Weights of a small GPT-style language model, trained from scratch on English Wikipedia: 31.8M parameters.
MLP neurons of a small language model. Each row is named by its layer, matrix (up: input weights) and neuron, and shows model dimensions 112-367. Each number is 128 + 24 x the weight over its row's rms, rounded and kept within 0 to 255. Numbers have three digits each.
Before each neuron's rows, "fires in" lists the words (lower case) most often at its 100 highest values on Wikipedia text that the model never trained on.

fires in: "to", "not", "t", "never", "longer"
L8.up1171:133159147091149101073129119146079101110116100109135136136102110147120141151111105128105126102056100126153154124138147119135142163137123137181075103158096179149139097158083122128158096131109156142169145129133129106166165109135155123116136112150132174113145128137101147156132129143121159133126139139141142113122179137132146132121130143127127118095132154134139104171082115128118118115117091139092135113111132147117088132136109148137133117158161094097091095095105091153113089103076139120140124117173102127114139144061120078147082134150153124105103146114108116122098126137108105151098161089107118095092150088120129110137158118127131165097136122173156160135104136151151127093147142080113126134115124175115146108090122115133155114111128123135161110110142144105144140161132134

fires in: "was", "is", "were", "went"
L8.up132:135114177111117135127151121131101125128096119094139143137132133092149115136136127135154132122182073137122100096146144122078164119158128094112075163156114111146153127127124123123131100146156122099141116148116118153144119123130127108131123115133142142108134169128120127128148123120137191156094163093136126163145142137139082123122070146128149119142124114135107098112143087123125108128139127101139153149134140130133148115166141143146108080132173096059156102123099144161192104100131193160150094099113117120106121127114150127113149096076119085105114121107109120129161188145133134132161126113118087096128126082131132097121163097169147148086117131111132079176121087156146098147133147109135162087110104114129156144144128125137152126108126136118132172154116119160114130151137086

fires in: "a", "in", "there", "on", "has"
L8.up970:116130112118162145124163139143088103115152106129155115115142128099147128147111067099205121132140141153140145086147153104159131144123136169197127131155124142115118126171122107102093079170100133116164128114101128110116084111089133109108152116118122074098130125141124158115139148137137142140142114131120054135148137152139129117125137167085102118093169166155114133091148136115121128101167127088125125094139143165151106086191112152106144099139190086101142109132148100112155126128143134124129115156131108117101081133115121120139177130123116156133126086135112129140119128148131126143149137131104097103146125145106091097121122120128106108123160157124116122092115176174087133083151126104132086132084129147126115159123118145106099159131102096118148123177106130121144125111139154

fires in: "had", "have", "get", "got"
L8.up873:142130149117129123126134128086120107115096110122126139166153161123104087138116077139136142082136118129137141139132186168098124109158123140141088139165077132121118130182135130132146139115145135135120139173122125144206092106143150112101107088152148126098127124132117096165128155098107121149125144150130096105140162124150139090146060193126125133147126154107103159120179155124142156158123073115152183115135131161181140151124131170128138127136115078126122125140121137087098110142148107166154076113138139137133122110112122147101160110132117148114127092102109138125090157136111126154126089121122132160101080133148113112160156145130098135111125135121113095109131111135114122120149131180130136103132103149164108134133125123095104152091171099112147125128148137122121118156100146

fires in: "0", "of", "it", "under", "him", "1"
L3.up695:098122137156159133155160092111109104131100178112113154126108121090103125129104120114156137055150110093135118118150096107080114146177113150161068129113129119079113103151149139107132119136141117121148157131160173124083126108133120105144129092136141113113098139128125132105130091106144128160168113118123163137159170174120084124104136155123114104139109104128104147119146070107126055142075145103092127140103139135163106136141073154128110133122096127131112133133135120132109126132173113122106133155067117161122095133145122145120145125130124125109084092152133127128125118114135128124148136136104140136081100126147099160062141100096140139132134072151123129164147137132137131151119138121124139128141094139119144091097103120114146178118133099132127166142127155140103131107169136

fires in: "and", "is", "s", "college"
L8.up1264:164074165128122119088125123143121134130096117112117088160151115118158113124133160135108126118146098120136117095093124144117161118115110128125123142128160134134148096130103100108155131104118134137174175111173151129103084122116127134169155182179112106120147112139184169113122112162104155102152160123127153152079131161146171107139086102124131117064154167090179112161163129127115110109174142145143155121144131118108105071124157132110171106121144143094114077159110156076085086143092116145144128147164120113129144131125126150163093143114117100135141106108122164133160127126132129154156172062144134121183127108160115100165143126147123156130208160147127167118094112098193122144158118130167128123158108101119151101098101144113118123104129102118113090139160123102104144142108132

fires in: "no", "number", "of", "and", "county"
L3.up408:125107117096159179129102112120156144099137181088120128109114152111130142114123199112104150095124164092137120109093109131087128129081129122110137125127147117132119115165107142116122142103116126154134119075169105112160102097118136129093128205144132099125131117138114144122110131099136123107117119118128123116144109134112123111139169127122122135110097184129136135168147114133126134157120136151126138169094174131127110091117125136111104182109132122140116144162091124111157128154141101148121129175093164107145114134125130123077147173108125155092111102121137094153149088090113114164143167123112143150107072120131110121171103089096080152133130142145096127120127125122154117129182111139144112138117113126123153162137145156125116136125098119149154126114117127145131130088154112

fires in: "from", "by", "broke", "with"
L7.up30:128156136144164173141136089118076094123105135120134148152083151106106129128115107113112134190124117123143125097158110156104128153155092152140111168146111107122144113135161139156125110140166149130142142170136157117120120072112111138104120098123135150103144168092104106133155135117132138127155129096127113137129134105108139104146107136091144115121127094077161125112119107144154083120156119085118183159128142133192134137179134188060127122138150119160130135141099128114135134115126133167200061146124116128146105131132130123083137121134095106187138111136116106139155147116144067128126160146087104085127099112134148094134123102122121103112097141119143124146106079133117080113115129157136156100154121157150150106098139141091115171154115114133138114154136161130151115102130142

fires in: "and", "in", "at", "according"
L7.up386:110126141117136173137103149132126100133137125119114145137148109124125137118081073138129175082161111156132186079113105137127110096102123131126135122113118103092132139143129106102120127117156147158112137128106165137113085128147171131129119152127149121117143118141157096138137113150145165157139124132109121157119086107134153124131138115105128152155142113133165130112142130097105143170133105129125121133119133106135097129163148131127141130167151134117167120138128062088113134159115139170147136169168109111115101089146132107095143121116125098129107133120159125134118114104167105123154164123138088131107092113162137121122140097137079134122133179100113161176100118149112110122137128161168161157134140133112173169097130097091095107110112137131135129146129140175118136110122155

fires in: "university", "college", "school", "public", "amendment", "league"
L7.up302:160110159113131130184123124131105141171126142147163111131124137079180106170118155151135145097105087132099140145116142084082127118077132101121178105122134112175156083124090127141129087134166115138151154148155099117136126173103128114104137083162149127119141116185139106112124121156135117120108095122134123082158123140137130136113081149144170105142080123167082136100120133132129133153075096117165144114137144172121127152179158141142124109153157135087127130126081120134100143108116113115201127140123135103152104116089144143148136102107151111087135111133135136175101141134145122154097124135107150149111154138115145159089126130112087129122143172138125102166148142136141116140102167090117112091133142152091098120120123172162125139132112088121146128141120103128131105128126132

fires in: "a"
L3.up385:126188156090140150103134153100131117080142104107141155147144143093108094103111080157169146128115086144125137116111127132156138133118124121152070161130109124141163097118110105138109106138112119137130104179118153107176127103142143117144186113131127166122122107146122123158141092173152131094151132153117090155139120147127131134134109149132136202144080110127156100146116121113103103111102121129118152112119118138117094118141142121120153119172153119094174103135070134086126132100117123134144129142126164130125066120124138127148110152122128091082109107126087129130114123165121120108156134059123115123144143150125131083105154091129124128088108148151164136156117154144096152111156098129114113115107120132139162170121146142114104148113185151147151123162137123141124129097107107

fires in: "of", "two", "following", "four", "three"
L8.up57:161109154142126106111103158146125124131111102127096128122081159107107115116126121114139121134119144089136126116113151144135138147104126158132048148134102106112154132136105144121133058137125090146135144118145136094118145121109138133097120158119163154125118182127130135122141108172117122179151104137123110175084174154117134101121160148130142148098090153163163118144129120074100091108129152106165123127091121137113104174134141110131106171123153093104123122125122096106094123174178160110140152131085119082104080143168092140074148178128175154143104109141134083152112126123131146133166151134142135169154137144096157089120151123157164132110171154132103114118124138152122093125161113126149113170141121153101109193124134129107123155103123102122171129153107129115120135145180138

fires in: "1", "0", "between", "density", "13"
L4.up743:116190142131137134109105126092089115174115106145118129124109116095112154128135137144136147106140121102117095098156122111130127168109141169134140126111091117121113141147088144158136151106126137139171141127134111135158111112110138136084067203127158137124105103097139117162149105121149104127137131095127092107099136107079163112156138144112138156128124127134089179115145140138084124126142118115097183097122155149108125104126123146109130109134148092133121078185149120133121135134137143163170148147105153123136137136103151159108112128126129089153165101102124091142129114157159134131169131157115109126120112098158120104150169118089149147110138162144131095123144104136133119122178119152138145123122128149144074150112135096162156136113135121103132126136093144132108130165115167

fires in: "when", "until", "since", "during", "year", "years"
L7.up537:144135109089141136127142117061112121127099096105113097144128129083158104157129133131162135072154102130135140086172109190150129094146128191150148174128103151167129139115133077124119098082142113108114141141121121149139144108134164133100146091130156112119075157106119142169173101162157087142119091139129097159141121100133101106107167184083122112117102103145134105150121170135134152111100122138131119124071125112143116143124101116119156072146106125140126129102152095118135155137133130138100151159128167130124114102081119157108122082117142135103109113116145151141163129103107155180131132094125139164139139122119096124136130104118144112135135136105113129139175095162100110125150181150120131132144106113151097134129143175120133086120181113114121180118112175124117114113150100

fires in: "0", "was", "1", "m", "2"
L3.up1433:109147172085118131128144134151084122109093115073169138151171074118139113151122117105178116149142100123127118118140170092153169190147137157157156172136092128173108083189122160119162088144129157125132146127138135175160143114119117138147116118130128131115121107139127138115102096159135118152159165143121143131115137151135098116104099167118160103141087150157130133123103131120137109097124101116110148150119141150151148106205078111133121103152124140099114161125130154150139100125112156135104148105093116149162107156087107119114136131125127142077119091137149116114117122138111128136186134137158142143098134109155139101170175101142093170151160151136129138109140142115093118147140150103140109108103122149127147120104124115147142133104114114137115135138130159140135117137194137

fires in: "0", "1", "2", "3"
L4.up817:130126115130151133110098117118077108119114120117139142115119117141134131125117155124106150168135125171141141098167137145124172130110101150101141106128098091118127114130153150191108156106092161092115144133103115106124137159055131091140099103139169208121095179146123125163142093113133115122074110111128101144158105131114181115132160090150147099088133089135105159098107102135110138078126136174096123121107112130115133127118162111109141130099112113142139142085139133159159147187130139108148094165093124144102114116137133166133076114146164147169134147168121129104130134130162129138173121103108127140111146113169100108202161165125167115163134175143109122088116096155153127135080144124113117103168112130123124146095099125134108106101138119147110156119110125144121121140132165

fires in: "one", "made", "part", "named", "as", "called"
L8.up37:151145100135130140115135129149134144142131162093130106122154099145125118149100127128117126111120109140120097123106132178129139111122137128103104153121130110160155148208146166124136127136134149125133099093126191160147110132105146171143137136145139133124151112135132113114108101159123114152137107164129152099095104086097153122107103168106141103136128176171135164153109151122144140127115136114170062127115151102139142133140129119141137111125141132113104144160141108164121067109139128152131155097100132113122105124141095145103114116098123114111101139089114085099102116133145134140146136069169089108106115148199114141114134147155108181121158111117098128134128109144108106126137150101142143091140081110171157136137163144125142093124145125122117116130108126116098120100232150

fires in: "and", "of", "after", "to", "but"
L7.up832:138128115168140170177123101116112094061140125121133114119144093169102122084106108156116132162116102144119114095113118198122108147148129171118106112107118116075157139143129131100142097151153130114099108093149101134191120141157171122106140146114124143121133161121141137130139109123136136134132090130141143125107159103122126154125124161130106135113140130128106148137207158120086140133121126131141131147154129106143105164140111137123179108131133125157127133140128122123127141093130149135133106092168111098107123115091125096106101114154113149129094120156173105126151151151124098151134133084117100156116072141131120074153117091118127114073140154175139122138133106165158111108214120147132098122182129142147153114140146128048089110138145124124152085114103129104083102102146123

fires in: "a"
L7.up261:153145194107142182126177155109166123093113111097127125120138144103132121119095116104156140155141087111124133120141144124144146197117138133155145118084123131148164094126150153122149150147063145143140111137114145091137090078127136103128115149120156156100099128138111155129131139151167135127168150124105095138140117202108115132140128145119134138117128145155099125138121108102121097098117155102096139144108134114139086125147097140108132108143119105147139124136120105120164082150078128132154170158141132138108098183106136110115114151141106128072113099153121134157137133117103111157123142122134114117140160127130124101115135094104117119156130169112111105123117148117158131123158084132159102086144137136115158190110163135140114110120158132158135148145118172158123106106166105

fires in: "well", "long", "short", "high", "low"
L4.up834:146123154126145146126121159155105112152108109108112130106157129110135140153154149133116148126081136135131151146106074126148128145142135135104140115132109155127165137107148124143168169133091134141151113175123138081090103124129122153149102115118120107115112127111166099111118156129157165126107114113075091122132159114136130131136110166116116141128171132138121201144142113070151133108123144093110103128083146138114088103134161129095136112141124122132111142152111093132128144117089137140174123139145156144120093135116141099144076154146159133135109138155135102112103121149100133140161145134129136167066140131137125116113115150138117131109190136149114126126125116113123133104158112151154114134134049150113070124105152111072122116089170120102141111144117131145122131121120155

fires in: "years", "united", "first", "games", "only"
L8.up1053:114132100111168115109122190091120159112106113107133119125134153136115095118106106169117147102160096123185158141131145137148120140184130128128118132133099105172130120154150166102158105139127132142128124142124083127150124151109197115104090123144108097103108115116136129080155121171099115116135143103116159125136142142111143154100093135117152138141089155137108118154132158102181131127107111098179162104112133093146125124112124165154121120149116143116132127131141103108133144124110092134091123169112141094147113153113130109146125166124105097155054090085112136169175103135134141119139130107143128153109082142154122113142130143063108121112108124165150115136171132149133150138120165136140161179099125138114109112082117102086155061119113138117141111118146133195131124128144167

fires in: "used", "use", "also", "so", "too"
L4.up1041:139132140150125094148121130144119097152178154167138122106109139130090139124144113131099172111095110183129137153080145119126128125150134125116067112101112102099114131132162101129093087108111112152116134091185128138127066110124130112088174096135133106120141148132118062163102154123123153143149120140102120145162122089134131118176123112097124131128135141071112182167134130117140139122138125135144098167134096097111128126160117124141140157144134117131129113169140116108130118135104115153136097151133164089066120119096145143091129125128134139103151129136135116130098120110171142143150147170143155146124115109118136135114140108150103108073098144110152171112120124132117134108166155144148129113166111116153133129116145127167175065135111079175153075152107116165148147082121142

fires in: "be", "been", "get", "got", "going", "t"
L4.up945:143165173121134115131147121117061136121122071047131125156117116142155108113131142118142131127096127129137106118105105206114165175124130156140135160156129113160105090138098135119194122119156137082150152150191164097165133125136146149153109103141139148121161124123117149155112100124166140128130157130121114145129142140078136116147055141131130107104080189148091118118151121120126126111135118129143145128132113142115108105168134144137127122147124126124125139116076126160121122133191141128134069116083115145159125134103132151097129130113141105104180087117128127123102098175127134169161097132127142147093122101177144094158135117137108183161113119154112099133114121143094103144110112159135123112152072141152108151100152125114121088104153141106129168102126165133122107112138129

fires in: "this", "a", "my", "her", "s"
L8.up606:140136163124147113158124149148132149160107113090125106132156132158147115102145077135165128121118077113110183128135113076105122159089146143130156112106117113140123063119154148109108095113089119111149140149115104124123132059138141166134111135132162109119171132156167099117116155156132169130164119135126152127142191115147143109127126148089151148134102158117117129104107134092129058119158170155146142156119100123092093159116115162129083157174169138111092109113108128122131114071113083148137166141124119119118119122124128081109104137141128111106090110155128110145134129131117167134131128135106121171151091132127124127103140102106132116153095140144093152146139127138099144099175127143112089109106121140149145155114123136139144133125140100163159123114121130141106109135108137

fires in: "al", "south", "north", "west", "northern"
L3.up905:114110166093134132125165150096149131167144086147147120137114101128158128159095136152100135129115106089130133133127129136134113155144108137103160149127139131116139122109093119147149151133156141164161136138193142178144097045124142102122112142146152128119150174117138126112072120152172142121136108113131135126139126133135148108094116161120125137130094137046085114171121124144108140097113145137096175125071093143160130098111147110112139064123120145110093130145098116096142135085167082136118109153109155145136110129107118136163158111128112130114144126157130124111134104133104101128122129126118116155161142129109117079103151138126109116104138126170173154136123139133167108121123195090125138119104116123109092087117133133165172115124112122105143150141111102135093140136139096

fires in: "including", "was", "were", "1", "such"
L3.up1437:140170093098151162119101120096108111125098085095109134151145099101123159146099088128171158149113147154122135145102105111131142115124141151102110168137145146127108132115133104138102135134087128136142126146093106085123115106128142146099093130122177110110127132145094153129088098128088179168128141134160117122136074111137084134135117127147166117145093175154140106090117096145125091137117090120116167105123140146156116104171176134120137146149136137149148115167158123099107131148118147153187119144139135104100109130076142135097130168144125153144097114121126095103122106108145106135127167116116153105115127126112121075139184063133117133097156149138123144132154110160131109183159131141164105143137138136125161153120143160135118143159151126148129094114137185115116116120123147

fires in: "one", "two", "a"
L4.up262:121114154105153110129120158131087113156130094122138123113134111146113064138125117143188125124134112100149116125129117154138120160159120112143129104133109102131161126117162133145133069160067156136110122150148154108101138097133118157149162182123095076127151165117129121135126155148122187122154090143127150150103153133136123091136160116116121152170142115128163170127116115125169117112130167090109134140072095118112104155195126102151133110143151115143133081116134117104116113117143152164154145139146100096119086112115127112135094133126101145075067146118164113123115131158132126133192151144147147139162113144106112090128129110162128108121111166139126125112102152149111105118174146115171111138093106147133127127073134104116180133109101111111184115157115110138126109141129121

fires in: "and"
L7.up1420:170120164073142159144137140140106078162125117094132114112156123112149121125112106191116126101120075113145121103127149120102129152140110145110094176105111103117140128127134155126105130114123148117135129196112141133134074138151137161114128100136104115147109119095181124136110105171156153140143156110126133140119115185119142125114126111117172094158134112129134133107175112109139114171131143113111113121143121168098121111138067146119154160144109105096112102095081149154104138151117150171122116160129104155124125134119116133124092158122185080138129144112118108141114129138146161125155162082099119149132118090132114129127145092129154134119146126127079108125115148174136134091119105115127117124114104139153099163145130178143168137135162088117116125126082117175126131136164097

fires in: "however", "m", "that", "ended", "later", "but"
L4.up905:137156159134150143138125130141078113146082111172161126125126133145109131124159111141102142108100106099148141116142142135113134129125109152123130115121146131155123121130098123141149076153119129085140158148135094120130097121134127131143129154143115116098113165138168128127159130123151127111140129124129132158097156118140079110174102142098143121136164126120127170125132196085137099136112116076124132113175103150140123154178093195122147122128153113114100096110116129137144102116103097102152115134113116124141126142141125114115114113137106124145178104149132129134101128128132146162106138144153130157076101097145127159147142121125130135140104161131097136176108077142093060143147089125130160155121140130143120100069120111104131063141104113097154134108125090181131139145100147

fires in: "used", "composed", "written", "born", "built", "www"
L4.up1117:162139164139143205164132087116129127127145141163141137111129140117101150127136066124104165129104127156121111117079143149104125139104117132117137084106133082123102138119122141147134155146150108159127156158155160108125103086117087133108147175123107150095090120097134143140096113130117148083086163103141057123139115153151131129122138113141135148102143103108147095118138154079099144119144143115126135131140148125110104112160163139125130123177145082142150135097154092130167098099145082090131120178107163169138110134152144120093115158077131162112126098122170131157119150137128164132138166100164141117159088163147130114142144103114112124134092126095071111124109146127136104086167132097115121134134121158179148115155158122133137140145152116127179118098069130119123129136134143

fires in: "after", "there", "upon"
L3.up1072:146138115138136103150124116147075111140143091149142124170092156178131082044163084146152145150099130126149110087122144139090133133123077124138080143125110137164101152127143117105137089189133135107132157069125143137153118160122148134134148095119127140141139130157121135144116131135145127091159125147100094129123170133146137119169096145130156117095150197122160123111157161140113110116165141082148111122161137177113130131119084178131158142153120132142089131150116106115137107114154154161144108135156144120145115105119130141121120101134133126136154108137158113134114122143148120134194110096161094102109089110108165115142117137139151140144141107148088129142087109135107129122138118123117129150124131108147119111112150085071135127124124110126138088124119163128144096149125117

fires in: "to", "de", "in", "of"
L8.up1127:135119087113122120119115152113136114115150127140154065147136129122114130112153082156088150118117155161132137122155195095118123100177116149136146139126083104105158145127148163154134144183162156101162141139129126113136104083109176095126135104149120127122145147125123182132165118137111107134120105107117124126133157171108140146143127150086121141103112155117137131182114159112156140074126150119100133131127142159132112126147084124122105115116133120127140110123101111134103135161161071139145158161142133115131101130157143114143140135114124121127153046154098133122089089116089089157157152140124102130135096133114131111102089137171134135114155091149132116139112099134158148117180120129122105133090131117109116107122148145098123093146169115165135155173095118110072113121114132

fires in: "of", "one", "every", "any"
L3.up1038:114151145135139170140099150148062105130135105096176144075155136115110138132104069152163152146113118156120130130134095145103111147183111133116128160137103074139112099118142107124148095175119132141145100097095115096098149146136138147155154139133110083129171144121144163138111170138097176160138118133131150152118150124152137127145190154085114155107092152119119115113136084069144081143126136143092139147096141116096122158141161129103121103135114143112138101131143135106103124114187130110138138144127144108130074131124145163135090146115129119124101113151106097109102107093140107156148129136120103164129115094141119128107133088129099123133106111160121146141125153176133112102156140136125134162129111148104138122120104133101138135145092137140144136132100153194123121168108139

fires in: "team", "club", "party", "they", "president"
L3.up1379:135158144110137112143157102113101119174108070109141149119087094144088120088140139140126160114127111137148105126130145165135138139117158151169177125150130121184129074121106130114133115141159154148144154097139104106125167101134112151121097112127148143153122157143084148137149107104162102147133118128158110124091146131088153139151113151146158151136119112146097139139164140136097145102113082126166133145083112138146123152117162144139168164127086077121147118088111132095134119116163103135121094117118127105122140129144118154126140116118100110142153114120120129165188134155144101144097125164076154084157138132066136116137142125133131104094112146128126136169125124082116095149165107106142132135133131134112090135151144147127141132137120118122177127185130166098088123163162126

fires in: "that", "same", "later", "end"
L3.up395:113118112125150128128129153118132117109094136142148101140167042136152106119086148118118131086112112120127134131186135145151146148134137156136149150137085104168131088145150114122101153123130167085138167140147157175109065144132123165151125115127101141117125132120181138115119108139130148113146074143139152131105095097127098130154107136109137097124118135105149151154110111155146143149145160149122100128117085147122093207173089130112176069116117149125128100110115112116113090078123109161105171099143152121100137103115140125121084091143144155133136118154112123130168123127099108125173113112176114138075133129155140149114150114122150117167129104122157110170164132125123123092197126115113128107116106161193149141095119142126116078116114101126096097129147124177128106148123122

fires in: "of", "few", "central", "next", "previous", "most"
L3.up19:131119070155166099154124185102138115126154119108167113116143144158137142120122141169132163108118092104179132129163119165088142138124110169165124171131116112136164105101167130138108091132141135171165137067170155151044114137128153118166130161168148118133119148120145134123125164155158128162120139138134146166121152095103166124142128102144110146130100132126151146126135094115133096153144162133094114122090118156095100099131113168103131150137139133121110085129125095120097118143166136151115113133109135094144061116135136100130075142133148126112093094124100111102111115123143088136141178089109119158140127136186148112115144087141153124135141130136148139149132139166129119091125150099091126123121081110101098108100106148114151111160118118127153119123116132162181100164141170

fires in: "years", "year", "months", "days"
L4.up1472:138127106148138138111128048134136107089099125105147110107141114117109131075126142133126130143118128140143186110140155144129136132164124147145083170142098156157125137178150099130171153155122128108143137131157122113141130141139158135129140142123211155100090159147103159139116101147131097087124146136167114172095129099104105128170118126146141106114164134149114094146150118120112161144120128156136146129141100162142097118103131141097131104115121107129148123130119102066155135141113072131151099105139145131140117133087114159127082141110165110137107132130115131119137147116127139155111098157123149106086136112198110120142132133117168162136156169142150119121142103147123095139113155142137123111145132141138163120155104147092126104118108146135133114093143149102141089097163160

fires in: "new", "my", "her", "own", "parent", "same"
L7.up626:184127111136138124149114148118126116184099125090109079092101153100109103111113125159144152095112141111153159057140126153086115103150101134142105113140141096121142114130084163109110139134119141116141124139086070116104157146151115145149119122139144159159193121153195138112103141143119124099151107139111081140103148118113148088169139085108105126161108145133111128109152134096130128128133187130155133123093095141128151117110151137119137190137116157100157158119110084110101129087137139144149161169121086103079118129123112133117079136137096117150128111135141111143118117158122147160146155153118153086161095135106120133116143100143095142160143090099067114145112102130131100156123132137119120147150138132134107116086105102076103131147130095142136163133106162168145122122162123

fires in: "used", "use", "too", "uses"
L4.up344:166140121140127150138096103103153075126195149150162165100173137135114123157140111106137131118099125143134103118106167111105146149107081155125092078104136145120122145141149115113115118179114102157122129154130157127139069125135141123125115101159114115093109127137119116133139137118125171125170163119121112134180166138135150111071118115132132122111135144137120137121135125104110109115153117123119119091099134104146124109166089144094140135123116082133090114107150132123181136122138115075161107146156150131114098155135131104115113166097116146095131128103107101101118142180139129128098165131155131129127127120202108134126144097114134174092111183130136165111078113124178123141127135153119100084157074114137161067109127118093147147074089119128169084143137134111159120124132118

fires in: "first", "upon", "shortly", "after", "she"
L4.up1156:138191126096123138133148152108133118197115115044136134151112129146138079104157085122105135087128112117136154132141152148141126163129131133137107143140132128171132103135132103072126107191154155116132127149103164140144119113134139173157120139141152120165122120137105140144138129134142137161160101152113106184093200143125113086161085139108101140133074161147120115161122144130141120128145119126164123152107106166149130141149127118117173081111099122117114143136122128124132124113164139159175150133100148091111074128071123128117108145137125111102122110157111108068142088132113117124166129104082166144170136125101107094119123099109138105145152125114132109144129136109126108109151093097105135128136115131140115150091117142115124116111191145133118187149126200140121107114116094

fires in: "such", "who", "known", "including", "also", "in"
L4.up1517:138144116151130134116107113120163127129131119104113139171147145115111114090122113113152126066108133128141145100150154099100139087096142164146164122138109143128143084141121146132121157128105178164139118113153161104146098119122134102132134107144150095105114129115150180134118114115138129124106110108105082170115143148118147095131091119162142132124140176150125118136133085130126096114145144146128108131152133161162106097135124164120123135137142126120111132124108120147128132122126093141119118194134195093134113139134117090161110120071145142185056129095103116118168126127120141144148184137128141156109115112088138123091134159137168139124151094148135144149135124130116163071159150145149115121115146136191138130113185098127105110131189107097104134111120128126103101139111159

fires in: "with"
L7.up882:106154129126145131102149073128131088164165160162131156126120122105115140133097077148132139158118146165160117120122166151101124128065114115115097163137105100142112135155141136124143146186166128108138155147119171122178128142099117119137108103142139118123130130153149163099135109121106127131158138082134100154121105126065161152124129152134127148149138122113126123110157134130114134121168102103162153143126123109116126121128163149102150097133157122139144099110149109109169103134149125130149085145102108119150084149108122109120116138158132112144112134129157080112165150158102093109176133090132095111111160097127126086134150095157150153115137120118090092116085138152124128066129139117116172098092096125156144143117161126082165162135125148144146101138111141118130132109154147

fires in: "each", "any", "every", "can", "more", "no"
L4.up130:119155181173124135105128110148089101166135114111201126111136160078128110160162107149137157112142080101111152113128156107103148144146126120173163132136127127165087136202126120107133121170130128074124148132169151118141126111148156123149164129130106109102132132127128175108116129110142092125201135138117092144115153120120136128121153144106131163130139110124110088120137111149129160116135122124141092154129133143136124097130128139121121118145121108100124090103111135129119082059125127170095076104100128165127113137110129127143115129116128076135098107111098134184107104132134167130139101153164134168144130101150136136131150120172142137078112115139131124137146142154123116090118155168135154133121129114111144140132123106114139160090098118100159088140112166121162128142136118

fires in: "in", "north", "united", "long", "south"
L7.up962:115138121128158133141126170110130130075119153140178109090147151125126149139082099185149140112092092132149112126134155105115104146144109160132154123123090128169111135153149156133131111151117122169147099140133098116115155094094143132116144132095177120109114125139094149092113138223162141136117113091106126103111104154108125133131169121123112106146122126136149151143143122090155127140136160146107158150071114145131117119120167128144146117113116107133157059106122096150107115121091110078101124155122116118163078144072138132145151106101122164166103128079108151153127156132138114141105127121169105173149126127142081112100121119158088132095130192122149079106137153138140149158116167130142116153109070109078161142098121139164156142108108118103121105159118131160125148121094142

fires in: "which", "first", "also", "election", "alone"
L3.up155:112136116150139114131085143128103133144149081135197137143144103076140129129108125136099147073085099110121173131184211111109110151129111174143129128102122124136156106147117107108130127093162108107145146171155100099160114152149145137104107094117140114121144185091123108154162063138095138153090192132135094146170130103126132119125135096148130074146126117119090134142169157115143114138097143120155133135129146132126131110128110141143137107116124144131116094122098125108144132113074075087092118124122147115160170128117129142121122088147123117123164132104136131135124107134103138165140121119143120097088118073119157086133171112102139130132164105127091137128139119142108118135123106132144158107141147172130123131132160128148148137097116143122129122100135090153115141142128126

fires in: "and", "or", "then", "going", "she"
L3.up223:151130128103119155137097149123095107117056143096134128104179120110121117116126119106174126106138106094139114080103099130120136186128148176164109180126098132157138108121125128093136095157159122141186134151138143130188109080167120110174198106138118108111111136081112111115092105132112133123166113137105134137117138077092101133131117166083144122141109172123121145103193110157143142132127153104130090147143128142134100165162088110108134124082148103118100099149128121147121136098120148184154142146132115092148094154113132121144103110101123134142136112100111127112136123176118123128125110161094121155129132121166113141131163113158079134122111120150157101153137150147104141149171099140149128147139123115135138184133127143146160075125117120099143114135132135135119120144140131

fires in: "to"
L3.up442:110153122152150128125125133085093102127140108135128110124135123122097143138135097155178117135147109102139158130116114129103136153140091217168106185125106125152125134128156136162157120143120133154146125109142166167162153113105133090190149124156118155126137146162090158132129132156150123173123124124098147138120150130085126130133132163119130123110120137158158107159119129087127116099080134115141138137124131121130122127143123113114086073133138111127135084155087124146123125172141130103131106127127143135140078132098131140139112136134130127114125115092152118078094152120141176129113130103154085172141088130111115117132145110147108119099109134146149128156097153165099135117173122114127147123126105116116093150097127128123153152134156113125154108159141173163140105095122140